{"hidden_size": 256, "norm_place": "pre", "norm_eps": 1e-06, "qk_norm": false, "attn_scale": 0.125, "tie_word_embeddings": true, "parallel_block": false, "learning_rate": 0.00138, "max_grad_norm": 0.5, "train_tokens": 443600000}
MLP neurons of a small language model. Each row is named by its layer, matrix (gate and up: input weights; down: output weights) and neuron, and shows model dimensions 112-239. Each number is 200 + 40 x the weight over its row's rms, rounded and kept within 0 to 999. A neuron's up and down rows have the sign that makes its largest values positive.
After each neuron's rows, "fires after" lists the tokens most often just before its 100 highest values on Wikipedia text that the model never trained on. A number after a token or word is its count.

L7.gate97,252,210,187,188,192,172,191,144,175,222,190,203,200,183,276,178,254,250,255,197,203,240,201,187,175,208,169,227,164,258,173,252,180,231,181,174,203,223,258,199,241,174,216,132,119,201,234,186,141,181,179,233,172,212,184,183,180,168,173,156,232,148,152,149,170,176,119,182,238,138,169,191,180,234,237,181,224,161,197,179,233,261,266,208,195,197,149,244,189,272,305,154,204,256,205,265,234,153,173,180,204,268,222,262,217,214,119,224,195,199,189,271,211,266,206,164,187,234,204,219,207,193,261,162,176,223,235,228
L7.up97,244,253,163,194,239,226,257,129,187,199,173,245,97,245,196,222,203,158,186,195,217,213,269,203,259,142,249,183,188,223,191,194,202,250,132,197,177,192,171,151,211,213,242,202,167,211,193,189,263,191,201,123,211,170,208,253,177,181,216,239,213,226,149,234,135,196,208,233,253,139,229,203,199,188,177,237,225,70,164,166,116,164,115,186,197,218,217,205,140,223,187,224,190,203,224,292,274,122,163,162,239,159,162,213,156,236,272,238,185,168,164,163,152,228,210,176,170,200,254,187,278,197,206,192,239,195,157,146
L7.down97,165,166,156,221,219,158,166,226,137,204,215,234,190,245,181,272,231,164,199,176,214,216,198,161,259,237,241,177,215,164,149,182,162,168,178,152,155,174,140,144,246,227,205,216,202,213,255,216,225,188,192,153,296,171,223,231,274,157,216,233,155,181,214,262,175,168,210,211,245,204,145,236,234,223,157,164,235,230,191,187,204,157,287,259,118,266,168,171,197,208,212,191,235,148,258,131,214,229,154,186,179,165,135,232,203,204,161,174,153,210,220,215,223,162,220,181,141,147,201,144,219,201,161,151,248,180,268,253
fires after: " M" 16, " l" 15, " m" 11, " n" 9, " " 6

L4.gate280,148,185,212,141,195,228,218,238,254,171,187,171,168,229,166,181,157,239,210,192,234,191,239,130,138,196,202,254,220,200,172,228,238,278,171,259,242,234,227,205,212,141,251,160,219,180,229,177,131,155,262,215,288,260,245,233,171,210,174,242,160,143,276,273,229,314,237,216,173,224,188,151,247,220,154,207,153,172,153,160,208,173,206,273,215,125,191,216,187,204,250,183,255,145,195,151,197,156,246,133,236,207,157,190,213,241,175,275,206,177,190,232,174,197,210,159,245,246,264,188,198,152,156,201,165,166,125,160
L4.up280,224,227,195,279,212,215,169,203,167,165,211,150,220,205,151,74,185,234,205,233,213,272,228,186,128,202,196,241,232,264,159,188,210,189,133,207,215,149,144,158,231,127,295,162,245,212,180,254,145,213,251,208,233,175,234,208,181,227,201,214,184,195,167,258,247,173,127,198,226,225,157,205,239,153,233,238,177,211,241,106,301,176,215,209,216,159,132,242,159,171,226,150,234,160,143,248,229,223,257,206,209,247,99,109,225,208,259,214,158,165,218,241,180,212,216,223,151,215,231,255,242,218,220,174,195,208,170,235
L4.down280,247,200,189,159,254,247,142,188,294,266,166,226,122,215,123,261,156,180,262,190,171,220,148,109,243,230,226,229,145,135,215,143,154,203,211,188,204,214,247,188,176,210,232,241,153,211,239,206,148,238,206,179,190,189,190,199,259,212,201,183,203,139,211,146,253,186,226,294,196,136,236,230,226,238,168,196,304,238,272,207,133,199,232,241,150,276,172,191,235,189,216,218,176,211,212,143,192,224,137,179,204,182,224,198,221,209,158,208,180,208,169,237,227,154,214,297,165,113,178,212,205,188,169,237,225,187,235,177
fires after: " m" 13, "w" 12, " h" 11, " M" 9, " H" 5, "c" 4

L3.gate239,226,158,226,185,179,193,172,268,114,237,304,129,214,136,166,210,202,212,191,214,290,221,194,192,146,122,206,242,234,194,191,282,219,225,253,216,211,205,147,207,198,164,112,231,180,176,135,219,153,198,156,101,212,180,150,178,191,142,182,229,221,170,253,221,273,194,225,178,232,190,164,148,251,224,187,203,147,181,199,276,223,289,233,186,219,232,229,180,283,146,181,191,221,194,192,181,255,273,174,276,241,216,185,138,208,234,196,169,194,181,201,254,142,241,183,180,180,162,124,185,288,223,160,263,164,222,210,215
L3.up239,187,247,155,214,196,195,237,223,168,173,184,231,301,234,163,269,178,228,153,196,172,217,169,169,207,169,188,173,173,171,187,200,284,205,169,175,239,162,233,184,240,212,208,155,225,188,221,154,136,279,192,200,135,174,157,161,190,228,210,263,129,181,198,139,155,159,175,172,180,240,139,124,255,165,152,205,202,203,197,229,212,197,224,222,189,128,276,281,253,265,172,183,190,172,236,280,206,207,262,169,259,173,139,145,211,202,221,184,201,179,198,211,240,191,175,138,130,228,173,241,202,162,120,246,226,218,233,196
L3.down239,207,178,218,250,194,167,141,185,330,199,209,133,219,146,191,223,139,242,224,178,206,191,234,167,195,255,224,128,175,159,163,205,212,203,182,201,195,227,77,253,166,202,228,206,207,164,268,150,224,188,212,218,278,123,273,250,239,187,170,178,206,216,158,223,170,172,129,243,193,152,221,199,208,307,238,179,162,217,222,171,194,170,211,157,200,210,147,157,201,141,203,216,178,249,231,118,169,276,207,146,159,178,211,140,172,232,188,279,211,222,222,281,155,195,219,273,306,198,191,153,225,215,242,238,177,200,172,230
fires after: " g" 25, " c" 12, "h" 9, " H" 9, "he" 5, " h" 4

L4.gate288,209,239,184,215,157,157,156,262,184,248,259,144,184,125,177,233,223,221,168,231,262,192,194,134,237,103,219,187,266,204,184,220,196,180,152,211,187,198,259,251,219,106,243,231,229,142,175,190,247,209,171,145,261,221,204,271,138,217,192,213,306,224,213,209,221,205,151,161,222,204,183,213,208,164,208,189,229,207,194,147,273,226,212,190,266,161,140,253,205,229,234,215,217,249,157,211,219,214,263,160,204,249,165,185,183,241,239,248,159,200,179,198,245,299,232,160,186,191,228,171,119,132,262,185,174,195,228,188
L4.up288,216,223,201,174,203,141,272,158,215,182,132,280,258,190,207,249,194,191,223,221,245,197,134,143,257,179,98,225,175,221,193,179,172,238,138,259,192,243,283,203,203,195,231,199,248,184,176,178,154,177,208,207,293,182,239,167,158,260,181,158,155,157,243,251,166,114,237,192,205,200,183,178,222,191,278,198,200,222,186,167,286,218,179,214,187,137,183,253,238,215,226,251,230,242,170,202,214,149,173,198,171,160,251,224,166,257,235,158,198,165,217,139,161,139,257,147,224,249,223,221,190,138,179,198,227,185,248,136
L4.down288,160,168,208,188,187,261,220,166,147,199,176,237,215,174,220,143,168,213,181,182,182,220,234,140,108,216,194,200,238,214,162,210,151,199,252,226,184,124,189,114,255,233,206,160,209,202,217,196,149,196,230,237,257,210,110,193,185,141,173,221,197,173,277,170,212,210,246,208,116,205,180,212,195,159,272,131,183,227,173,193,194,193,202,192,182,179,199,172,211,227,232,131,221,207,206,176,154,247,161,272,163,263,283,88,242,264,173,205,201,255,169,274,178,154,207,255,149,210,185,225,231,201,199,222,161,205,198,185
fires after: " H" 27, " h" 19, " am" 13, " Am" 4

L3.gate220,95,231,152,140,126,136,165,153,192,199,238,258,252,184,232,213,201,240,173,217,182,214,203,243,198,156,182,225,119,219,282,171,201,230,222,199,233,199,164,204,198,219,154,138,221,207,161,176,221,183,158,204,197,209,201,201,318,229,269,201,227,209,178,178,224,164,131,172,210,245,254,206,123,187,242,190,188,174,179,205,186,206,222,258,202,234,187,296,195,156,190,215,231,192,140,204,205,189,222,200,154,189,180,139,246,179,125,202,175,213,190,124,200,158,163,212,212,226,169,211,201,187,178,267,201,278,165,167
L3.up220,201,208,204,135,259,191,209,122,311,287,252,230,149,165,219,233,258,270,176,231,223,198,214,280,212,223,124,176,201,225,238,251,153,221,263,184,189,225,170,135,202,269,292,171,193,253,231,222,233,171,116,171,181,200,136,196,258,189,200,203,195,210,207,166,217,169,157,164,277,204,260,196,194,189,216,130,175,133,215,170,149,255,178,235,142,211,204,270,163,132,175,216,194,232,108,159,224,165,236,171,235,232,202,169,227,215,176,225,157,163,264,164,162,202,183,160,179,177,180,189,199,187,202,233,236,174,168,161
L3.down220,159,179,265,181,250,208,234,305,106,173,122,133,193,305,221,248,137,164,232,230,188,189,242,157,211,214,188,194,213,207,167,140,216,151,173,263,215,168,227,250,212,242,195,236,201,226,211,163,191,186,153,246,224,152,218,200,196,154,147,223,212,215,172,189,230,226,247,328,207,228,192,193,310,235,251,234,224,254,211,144,188,213,213,134,275,145,176,163,144,208,264,104,204,215,234,260,140,192,157,189,200,123,142,202,174,226,263,155,192,178,197,295,186,175,233,221,191,211,118,212,241,216,175,179,168,165,211,184
fires after: " F" 22, "ed" 8, " Pol" 7, " B" 6, " b" 6, " fin" 5

L3.gate93,161,154,247,188,230,198,221,134,192,206,143,226,230,191,112,206,146,234,177,213,196,317,207,141,171,174,193,258,158,179,119,243,204,206,224,184,213,252,147,255,177,203,126,160,163,150,273,229,270,212,176,168,218,266,186,190,240,146,236,287,260,155,207,229,197,157,168,123,224,133,226,156,286,211,191,238,202,193,178,168,209,174,194,216,199,160,242,253,184,184,199,212,216,218,231,211,191,213,233,209,195,163,161,202,176,234,202,182,160,196,153,302,232,218,247,201,264,206,144,155,219,208,222,189,176,211,163,159
L3.up93,220,152,251,218,206,230,193,124,181,255,186,199,174,165,157,167,137,226,212,105,219,264,174,162,171,216,195,244,254,202,92,203,176,272,195,190,244,242,198,133,183,145,263,175,163,177,251,206,212,142,208,194,197,196,212,162,225,152,212,181,207,190,174,225,237,230,229,177,177,161,147,225,212,176,250,230,240,127,247,205,181,137,217,230,207,247,146,296,173,157,255,267,204,206,149,187,165,257,166,191,204,189,171,193,239,210,174,160,189,154,184,218,215,182,217,177,221,179,185,253,182,175,186,159,281,163,134,187
L3.down93,210,211,183,179,189,134,203,253,118,170,217,232,142,165,202,224,210,200,171,203,214,173,200,255,234,167,190,167,237,267,207,218,148,154,225,229,215,228,265,237,191,148,206,235,277,199,161,264,218,150,160,157,180,205,182,243,199,198,140,175,195,148,189,193,159,140,205,416,212,268,193,226,175,186,213,130,195,170,232,224,212,143,249,200,236,222,176,159,258,267,206,225,164,190,167,209,233,188,236,203,153,190,193,176,208,156,146,228,293,195,264,178,203,262,176,218,224,167,144,146,187,183,229,190,193,269,178,250
fires after: " R" 16, " cont" 14, " C" 12, " c" 10, "at" 9, " acc" 8

L4.gate47,141,188,252,161,165,148,201,202,220,167,144,154,257,164,184,273,176,148,214,246,197,183,121,149,248,187,157,214,228,210,201,209,259,206,211,172,220,220,162,214,191,152,159,204,201,222,225,120,196,262,167,224,216,213,195,286,250,211,246,163,243,192,189,209,201,142,160,156,202,251,217,143,265,257,219,222,241,164,208,147,192,177,216,178,190,146,265,196,203,166,241,191,281,150,163,125,129,227,253,223,209,229,204,171,144,223,234,200,173,200,169,221,239,148,253,166,173,143,197,251,205,226,183,145,197,161,253,188
L4.up47,176,275,164,160,216,156,198,144,217,228,164,165,145,182,231,199,120,165,140,225,198,201,136,175,298,181,265,228,223,224,179,200,178,248,262,279,220,233,229,188,222,228,181,181,205,158,160,205,194,167,212,217,239,201,228,236,153,247,166,271,183,202,202,214,174,251,231,228,299,230,210,154,212,191,230,225,193,141,229,181,245,207,123,198,200,235,139,169,224,182,234,267,191,168,167,232,174,209,225,239,130,220,222,132,166,223,149,186,231,200,242,204,224,179,232,219,252,318,243,140,283,137,126,230,156,135,207,165
L4.down47,209,191,208,260,239,148,202,181,213,180,226,178,189,171,214,208,248,192,160,123,198,122,226,266,189,177,126,238,204,204,192,192,136,275,210,249,198,180,192,278,240,171,143,180,208,200,213,168,177,208,180,256,148,224,208,174,280,261,165,149,220,209,257,171,190,162,111,208,215,159,193,266,156,164,147,247,225,177,282,247,212,236,166,196,186,177,122,194,186,218,233,198,98,231,238,222,199,244,239,206,196,226,202,284,184,203,297,198,181,179,163,208,196,185,134,161,213,238,312,226,169,220,135,212,216,208,193,208
fires after: " h" 28, "igh" 7, " H" 6, " Col" 5, " dis" 4, " high" 4

L3.gate23,247,241,200,221,191,232,169,209,145,222,208,107,241,204,215,267,218,242,207,155,170,192,201,184,193,215,165,173,240,214,224,188,245,254,210,170,255,261,157,175,141,187,164,146,160,177,196,175,196,175,122,252,244,178,216,245,225,177,240,257,214,140,192,185,188,219,199,101,175,213,249,132,214,224,196,187,151,205,173,275,209,232,268,203,205,160,272,181,181,187,209,224,210,137,127,148,174,286,242,189,277,191,170,214,112,230,219,171,170,251,205,263,170,220,215,172,155,258,193,165,193,163,180,241,282,190,248,248
L3.up23,267,166,217,208,173,254,168,221,217,187,206,206,262,190,226,176,165,145,216,112,216,142,198,168,194,149,173,193,266,156,203,203,237,158,185,253,238,239,208,124,235,189,145,240,182,129,139,200,195,234,166,236,239,207,149,156,160,235,216,172,174,207,210,179,205,199,224,190,230,173,167,182,194,180,139,214,139,161,202,174,189,317,168,272,172,214,148,179,201,220,135,228,193,159,189,191,171,189,163,204,231,167,171,171,214,190,145,168,158,240,237,145,213,189,126,257,179,166,295,181,254,230,256,218,134,172,175,169
L3.down23,207,204,169,180,234,154,292,246,190,161,202,210,180,206,198,186,187,268,290,234,191,209,140,167,162,189,250,181,179,289,190,244,259,247,202,230,151,174,253,248,197,213,172,135,240,197,233,220,260,186,259,190,201,121,233,194,209,140,237,250,202,146,209,220,257,219,265,273,222,183,343,175,167,195,199,154,203,196,232,186,203,153,112,271,209,194,234,208,230,165,242,240,129,237,181,250,216,160,200,178,172,210,224,147,182,219,212,207,205,138,232,179,175,185,205,203,199,250,180,199,136,194,195,158,200,240,148,165
fires after: " H" 24, "er" 15, " G" 10, " h" 8

L4.gate260,219,195,219,206,175,202,185,141,216,211,185,169,183,196,167,174,114,154,175,184,261,231,215,178,201,297,165,227,180,200,187,210,198,213,191,158,200,264,100,255,208,249,175,201,131,216,236,207,205,304,169,156,216,268,134,240,286,189,215,228,302,168,225,132,198,99,217,181,236,157,123,238,287,154,221,190,269,177,305,209,223,173,236,209,218,154,129,211,186,109,167,205,183,170,169,140,147,225,221,175,180,140,197,176,213,239,215,233,194,179,199,158,234,144,203,179,191,259,215,200,191,185,222,202,160,166,169,191
L4.up260,210,229,137,200,272,204,221,155,205,234,263,139,213,219,170,121,170,146,204,219,212,204,253,209,230,221,192,219,155,269,208,204,188,185,242,125,220,183,100,167,146,213,210,235,190,198,264,187,210,175,118,166,203,193,180,234,256,181,169,205,186,191,222,231,132,89,230,172,227,179,138,183,233,105,154,152,170,201,241,172,252,104,235,195,194,154,150,228,151,137,228,203,267,248,126,233,203,194,168,157,147,176,183,205,230,243,91,218,244,245,219,200,150,171,191,164,204,204,212,205,168,201,209,181,154,166,213,156
L4.down260,234,319,220,179,255,238,220,299,139,212,187,142,215,135,174,265,150,242,192,182,143,214,213,166,233,150,142,297,153,240,138,208,178,203,246,200,121,161,260,164,210,232,188,175,186,215,147,281,256,164,259,212,208,131,195,193,171,214,174,236,192,174,163,163,283,273,199,340,154,210,209,216,83,237,202,143,261,213,240,186,182,193,187,185,237,182,219,227,188,169,145,233,205,184,170,209,179,204,150,185,217,266,283,183,222,177,226,261,201,164,213,231,182,239,155,211,147,172,225,178,231,227,213,171,228,199,230,196
fires after: " B" 24, " b" 18, "8" 6, "7" 5, " sp" 5, " Col" 5

L4.gate215,175,220,174,260,237,208,207,233,183,260,209,201,159,140,215,222,157,240,169,202,239,237,124,177,247,148,279,129,257,225,230,179,287,215,237,234,197,207,152,200,146,126,232,224,202,262,137,190,230,142,161,211,223,192,201,210,202,144,180,207,242,182,177,241,258,186,160,208,181,209,275,226,293,176,267,216,203,166,162,250,287,205,204,219,235,297,257,252,205,176,117,210,222,269,173,156,219,198,247,237,264,263,187,171,221,201,252,145,217,190,208,131,248,170,240,196,225,188,242,215,223,203,192,243,206,221,206,135
L4.up215,145,202,185,247,216,192,157,128,195,200,200,206,147,212,160,180,261,266,103,178,219,279,171,240,193,112,187,108,218,142,224,224,200,153,165,224,139,139,202,204,183,105,210,140,211,157,196,238,197,289,250,158,174,186,214,171,256,241,292,148,187,152,268,163,205,169,183,197,267,219,124,200,156,181,156,169,249,201,231,214,241,206,224,188,225,147,211,215,190,129,266,227,195,259,227,189,188,255,208,237,200,216,247,245,150,260,170,250,201,235,206,213,173,245,235,122,188,195,163,165,131,223,123,161,242,196,170,228
L4.down215,192,173,186,155,163,220,252,210,193,191,185,191,238,173,221,209,139,137,210,160,159,128,238,176,239,273,214,270,183,208,199,214,169,241,268,214,240,191,200,211,186,229,169,265,141,223,264,183,159,117,171,241,279,294,128,193,169,162,140,204,205,246,192,221,309,247,198,245,201,243,174,223,231,227,281,232,180,130,187,180,223,231,234,164,192,202,198,214,193,220,185,212,201,159,187,253,158,155,154,137,175,235,238,184,217,174,151,206,194,163,206,184,309,145,187,222,242,233,263,245,181,196,223,193,174,270,237,234
fires after: " h" 14, " H" 9, " Gr" 8, " ass" 8, " Col" 6, " Hol" 6

L7.gate262,185,205,295,188,128,141,173,228,221,213,261,156,231,92,227,200,181,218,121,279,207,227,180,259,155,199,202,248,187,242,299,229,239,151,188,184,227,197,121,183,144,223,184,233,163,139,296,220,164,221,162,244,206,263,153,176,148,191,251,208,225,206,249,248,303,266,172,199,187,183,228,181,232,245,172,181,230,277,146,231,125,243,254,206,172,207,160,262,203,247,235,172,249,202,190,193,139,155,194,189,141,244,166,185,150,234,228,277,212,164,208,172,259,162,210,233,180,267,163,200,212,168,209,246,120,240,169,238
L7.up262,165,112,230,241,175,175,170,275,171,179,192,166,244,170,242,200,241,185,183,218,205,231,195,245,123,216,147,175,177,247,173,200,170,214,219,151,212,228,200,134,257,272,215,168,211,236,223,213,216,190,168,159,130,239,176,228,285,299,172,189,173,174,154,178,229,184,243,192,240,137,159,171,168,161,190,206,259,238,244,215,194,171,240,192,207,235,161,256,171,193,209,167,214,202,170,124,141,195,153,310,165,225,251,221,190,120,169,194,149,252,188,240,275,145,141,270,283,173,101,176,199,254,263,227,182,240,182,260
L7.down262,222,175,220,188,210,193,184,208,206,181,153,170,181,201,202,160,212,193,158,192,231,147,167,249,234,189,171,160,215,171,216,233,189,222,146,218,200,229,249,234,234,216,206,216,234,178,299,219,233,145,194,201,149,186,173,203,124,186,205,191,173,265,219,249,236,224,152,167,259,209,213,226,223,212,217,213,223,166,249,291,204,190,218,180,110,229,232,231,212,183,188,171,243,132,233,234,217,151,216,185,132,249,198,245,201,251,246,257,173,156,253,203,126,191,197,168,146,194,232,172,161,258,187,171,209,166,207,236
fires after: " d" 14, " D" 13, " B" 11, " b" 10, " G" 8

L3.gate232,155,234,172,193,161,217,243,215,162,184,196,238,194,210,163,251,222,195,180,234,127,221,266,221,144,175,180,202,193,214,178,200,206,214,151,181,266,240,151,206,236,213,233,112,116,173,222,259,161,186,194,215,239,173,146,210,222,183,208,194,208,195,253,176,214,258,258,159,187,198,130,163,198,217,162,169,130,230,284,181,237,218,249,202,160,117,215,258,171,193,220,149,170,210,183,149,111,205,126,167,165,214,176,211,240,186,94,287,241,146,242,181,254,208,249,262,171,159,267,205,181,268,235,136,206,236,201,232
L3.up232,187,181,162,182,124,194,258,256,197,138,209,185,287,198,220,216,194,299,141,241,181,189,263,228,188,132,123,162,201,185,202,201,251,176,153,205,153,246,186,194,168,130,205,184,172,155,160,192,182,238,170,267,233,172,231,233,182,195,142,177,186,170,222,172,212,253,245,194,254,143,193,221,158,175,224,177,162,196,168,161,251,218,204,185,231,142,165,280,225,202,168,209,224,301,126,151,169,229,203,256,172,266,158,230,301,140,197,232,210,142,237,194,310,230,240,222,196,204,237,141,221,210,174,176,143,235,194,182
L3.down232,215,186,241,232,269,232,187,228,284,243,237,160,284,194,234,144,143,166,198,259,227,187,127,220,186,234,180,187,150,164,211,170,150,202,270,206,200,175,240,219,252,212,200,218,211,197,209,237,210,183,280,161,195,216,180,186,164,171,204,237,235,155,210,136,226,201,191,304,219,199,132,78,170,227,285,211,202,178,164,219,128,174,204,144,261,308,240,173,245,233,164,223,185,165,140,126,196,231,253,152,156,159,211,207,144,248,223,169,204,253,265,258,222,278,177,198,250,282,208,159,154,177,176,180,247,133,219,228
fires after: " B" 19, " R" 9, " b" 8, " T" 7, "w" 5, " Sup" 5

L3.gate185,170,113,239,241,230,127,170,188,178,224,233,147,233,199,172,212,281,182,251,142,228,257,222,170,255,207,171,102,181,170,192,208,239,169,223,174,163,185,111,147,164,136,167,205,160,206,170,181,141,179,103,190,270,230,269,231,219,179,230,202,181,155,154,202,218,190,189,172,136,233,266,158,254,195,218,205,197,177,182,134,256,153,245,213,200,132,199,201,114,197,197,197,197,228,189,198,212,233,196,156,183,152,214,151,148,237,198,226,211,276,201,252,209,203,196,188,253,265,222,219,234,233,205,194,249,199,220,216
L3.up185,261,177,165,226,215,146,159,140,220,243,183,138,192,195,160,227,250,182,176,154,207,193,152,220,176,176,138,156,166,170,170,179,212,168,204,180,203,169,193,118,161,122,182,168,228,194,206,249,104,157,161,103,233,248,242,217,230,191,206,148,166,171,118,226,158,131,139,218,182,208,227,152,145,164,212,182,202,190,176,156,217,204,145,215,136,208,192,207,185,144,215,138,238,210,179,278,236,315,182,159,258,127,182,85,113,185,154,197,176,213,219,225,204,221,192,135,227,205,235,252,242,185,228,168,202,184,260,123
L3.down185,220,230,141,134,201,142,211,263,192,215,184,239,149,247,203,234,158,228,174,189,185,155,177,277,220,247,224,171,225,231,240,184,265,275,219,219,218,235,242,216,150,226,229,204,234,205,218,251,186,204,239,212,173,227,168,214,218,246,170,236,251,154,252,203,228,263,266,326,208,169,228,241,281,163,247,199,238,228,235,178,188,189,165,181,235,214,216,188,240,186,149,212,119,175,186,220,178,137,200,231,206,189,255,215,204,205,164,229,214,170,227,138,207,161,235,262,234,139,153,162,247,108,193,210,189,211,135,205
fires after: " c" 16, " H" 13, " b" 7, " B" 7, " C" 6, "at" 6

L3.gate32,130,197,190,79,210,196,174,189,194,217,223,193,175,222,200,128,226,317,163,264,164,164,211,247,169,156,144,218,236,209,212,211,254,224,210,166,254,243,224,273,276,106,278,177,236,261,227,182,153,249,202,156,176,228,181,187,193,166,212,207,241,242,166,235,217,149,124,164,141,116,237,182,169,190,243,202,188,183,179,147,294,247,220,190,218,190,221,205,159,237,209,184,160,168,217,158,192,172,130,162,207,172,183,237,194,189,177,214,189,221,173,178,181,211,191,264,266,161,194,171,187,235,204,263,181,213,214,176
L3.up32,245,236,166,143,127,179,211,181,207,212,211,218,157,255,245,181,240,232,191,239,163,185,236,213,110,176,184,186,193,126,242,209,273,177,179,188,235,242,272,238,275,129,281,247,271,212,181,207,230,255,151,155,76,206,180,243,235,188,198,204,245,225,218,228,211,229,157,226,192,166,199,139,187,151,271,163,262,217,212,169,273,223,256,152,210,200,206,278,211,173,192,209,236,224,202,171,237,233,151,175,187,168,217,188,174,208,117,303,169,172,176,218,198,237,238,178,226,152,176,189,174,152,184,192,204,160,234,221
L3.down32,238,280,235,193,209,202,232,84,189,170,212,246,165,141,140,253,146,215,188,192,259,177,196,143,197,157,186,163,222,298,176,233,169,164,221,228,137,201,244,165,161,221,168,183,251,161,209,217,175,144,232,268,214,128,191,201,191,157,136,246,201,198,230,197,167,224,240,277,190,157,231,211,147,245,194,206,165,218,182,158,173,175,222,172,293,184,218,136,266,200,115,174,165,206,194,237,136,196,211,164,150,199,198,238,195,218,189,186,160,175,231,159,198,148,172,170,237,186,206,214,193,198,255,162,184,238,165,189
fires after: " B" 20, " R" 12, "b" 11, " Gl" 6, " b" 6

L3.gate308,145,248,171,220,185,229,186,184,191,220,207,162,258,189,217,145,209,187,168,159,195,265,211,211,178,233,190,182,254,194,239,118,199,222,214,131,283,273,142,136,144,223,196,171,147,158,245,219,195,216,280,213,182,235,93,231,136,227,191,220,195,133,220,168,207,188,184,147,217,237,251,107,290,327,167,241,224,186,196,199,154,184,254,257,162,180,161,168,242,263,182,221,233,230,184,177,197,277,194,164,258,211,168,227,172,194,207,242,178,235,166,207,217,190,284,219,244,236,172,225,160,206,208,213,205,200,201,161
L3.up308,184,180,196,168,202,203,158,154,277,169,248,172,190,162,244,191,280,211,194,198,149,165,229,214,177,209,190,247,169,158,202,150,214,131,162,193,212,189,121,192,138,178,171,166,130,196,210,264,228,176,166,207,154,182,144,185,176,149,125,156,206,234,166,220,170,171,211,179,161,181,161,199,123,201,257,256,226,214,150,203,118,188,218,274,218,239,168,250,169,180,226,153,204,173,187,210,127,215,236,218,145,295,146,225,193,213,177,198,187,248,248,232,214,136,212,152,230,256,255,162,232,262,183,207,249,159,203,162
L3.down308,263,178,195,196,238,203,247,206,273,191,257,248,216,217,189,149,175,201,164,185,178,193,200,149,302,212,148,105,248,195,259,228,180,226,215,211,189,289,224,210,180,213,176,287,200,229,206,187,138,236,267,232,168,222,251,250,171,233,190,260,181,181,204,105,199,234,208,194,159,172,202,270,206,185,190,175,209,174,194,168,223,239,220,189,166,224,194,136,205,246,136,216,204,164,152,194,222,171,113,192,217,141,322,127,260,206,265,243,211,226,201,198,203,250,174,196,191,175,139,194,199,185,196,209,268,222,188,224
fires after: " N" 29, " I" 13, " n" 12, "I" 8, " F" 7, " K" 6

L3.gate264,172,255,213,182,211,167,264,217,183,192,230,241,223,227,191,182,239,211,170,192,187,187,198,180,184,210,193,315,176,309,245,153,181,210,189,139,185,213,152,174,201,164,204,107,129,324,217,251,229,206,193,167,267,192,220,204,214,192,164,223,234,170,182,198,246,147,144,177,208,174,148,189,169,158,218,175,185,216,199,213,226,156,176,231,288,137,198,275,205,251,194,213,178,175,111,176,92,207,191,163,220,192,255,212,182,198,163,205,205,262,210,221,197,192,207,241,247,173,170,193,201,162,269,207,166,256,158,286
L3.up264,124,174,144,216,226,180,302,190,169,210,254,191,195,202,215,152,167,196,214,236,204,207,206,279,281,203,156,273,224,147,224,148,254,180,184,162,211,250,239,201,223,197,192,219,144,293,234,177,196,178,259,139,204,218,256,258,210,238,180,172,188,225,196,188,153,187,192,233,152,217,116,209,142,165,250,230,174,189,195,214,201,144,233,200,175,237,214,216,167,241,256,232,198,167,88,173,222,195,185,230,226,197,262,215,179,155,198,235,180,217,210,219,121,195,205,177,168,237,218,185,203,232,173,212,134,212,143,285
L3.down264,158,219,271,219,148,269,187,172,231,170,134,152,155,157,263,193,195,284,205,141,109,258,151,225,203,172,205,239,179,220,252,208,213,259,161,246,204,285,194,241,221,264,257,158,152,152,193,205,265,219,216,183,195,238,129,187,205,225,177,151,172,189,250,135,225,255,208,223,206,283,195,126,257,217,174,115,177,163,158,132,196,217,183,147,205,179,204,80,235,206,225,161,254,226,169,229,179,292,190,152,190,267,161,181,240,197,176,235,199,238,237,173,251,181,186,200,216,199,151,196,168,211,196,250,232,140,237,169
fires after: " B" 25, " b" 21, "b" 11, "erv" 9, "|" 5

L4.gate216,180,144,220,163,240,232,162,235,165,216,200,239,117,138,209,226,167,222,169,229,184,230,189,184,215,141,207,147,204,199,195,153,250,274,192,243,288,229,186,272,200,140,215,183,152,171,214,197,142,213,186,204,208,225,222,205,155,175,184,224,196,198,190,215,238,105,171,193,217,248,230,226,166,252,266,174,250,191,158,217,194,235,212,212,125,219,189,177,200,230,200,123,193,141,198,236,165,194,131,211,224,174,214,194,153,127,215,194,214,175,227,242,168,197,264,189,293,184,111,212,284,133,229,250,224,209,182,190
L4.up216,165,210,181,182,267,219,91,172,185,219,227,238,202,125,124,217,172,201,186,164,237,167,218,187,215,234,217,226,173,221,200,240,254,170,238,177,251,244,169,230,152,194,192,184,182,182,201,171,225,185,171,222,235,179,217,191,110,179,123,173,211,178,202,322,247,196,202,180,212,268,261,228,179,186,205,230,186,172,242,154,187,203,190,220,272,160,164,231,233,201,251,184,223,122,242,227,166,178,248,190,221,235,225,128,193,161,293,111,237,173,157,184,181,71,219,195,237,231,222,264,206,229,211,191,155,150,205,197
L4.down216,284,220,168,161,256,166,172,186,229,204,234,148,198,156,279,284,213,230,211,240,236,160,165,168,190,122,173,183,187,167,200,205,180,276,125,131,191,253,183,219,203,180,153,153,211,160,206,172,230,189,205,189,191,211,178,110,278,230,261,196,166,210,147,146,145,210,168,172,210,178,194,244,230,238,166,163,214,238,202,211,203,235,147,184,187,287,218,202,203,168,263,207,209,224,211,162,179,227,158,216,167,201,205,319,235,236,174,211,216,259,189,207,227,277,193,221,202,216,126,159,176,164,277,183,246,236,201,257
fires after: "I" 21, " U" 14, " I" 12, " S" 5, "-" 4, "s" 4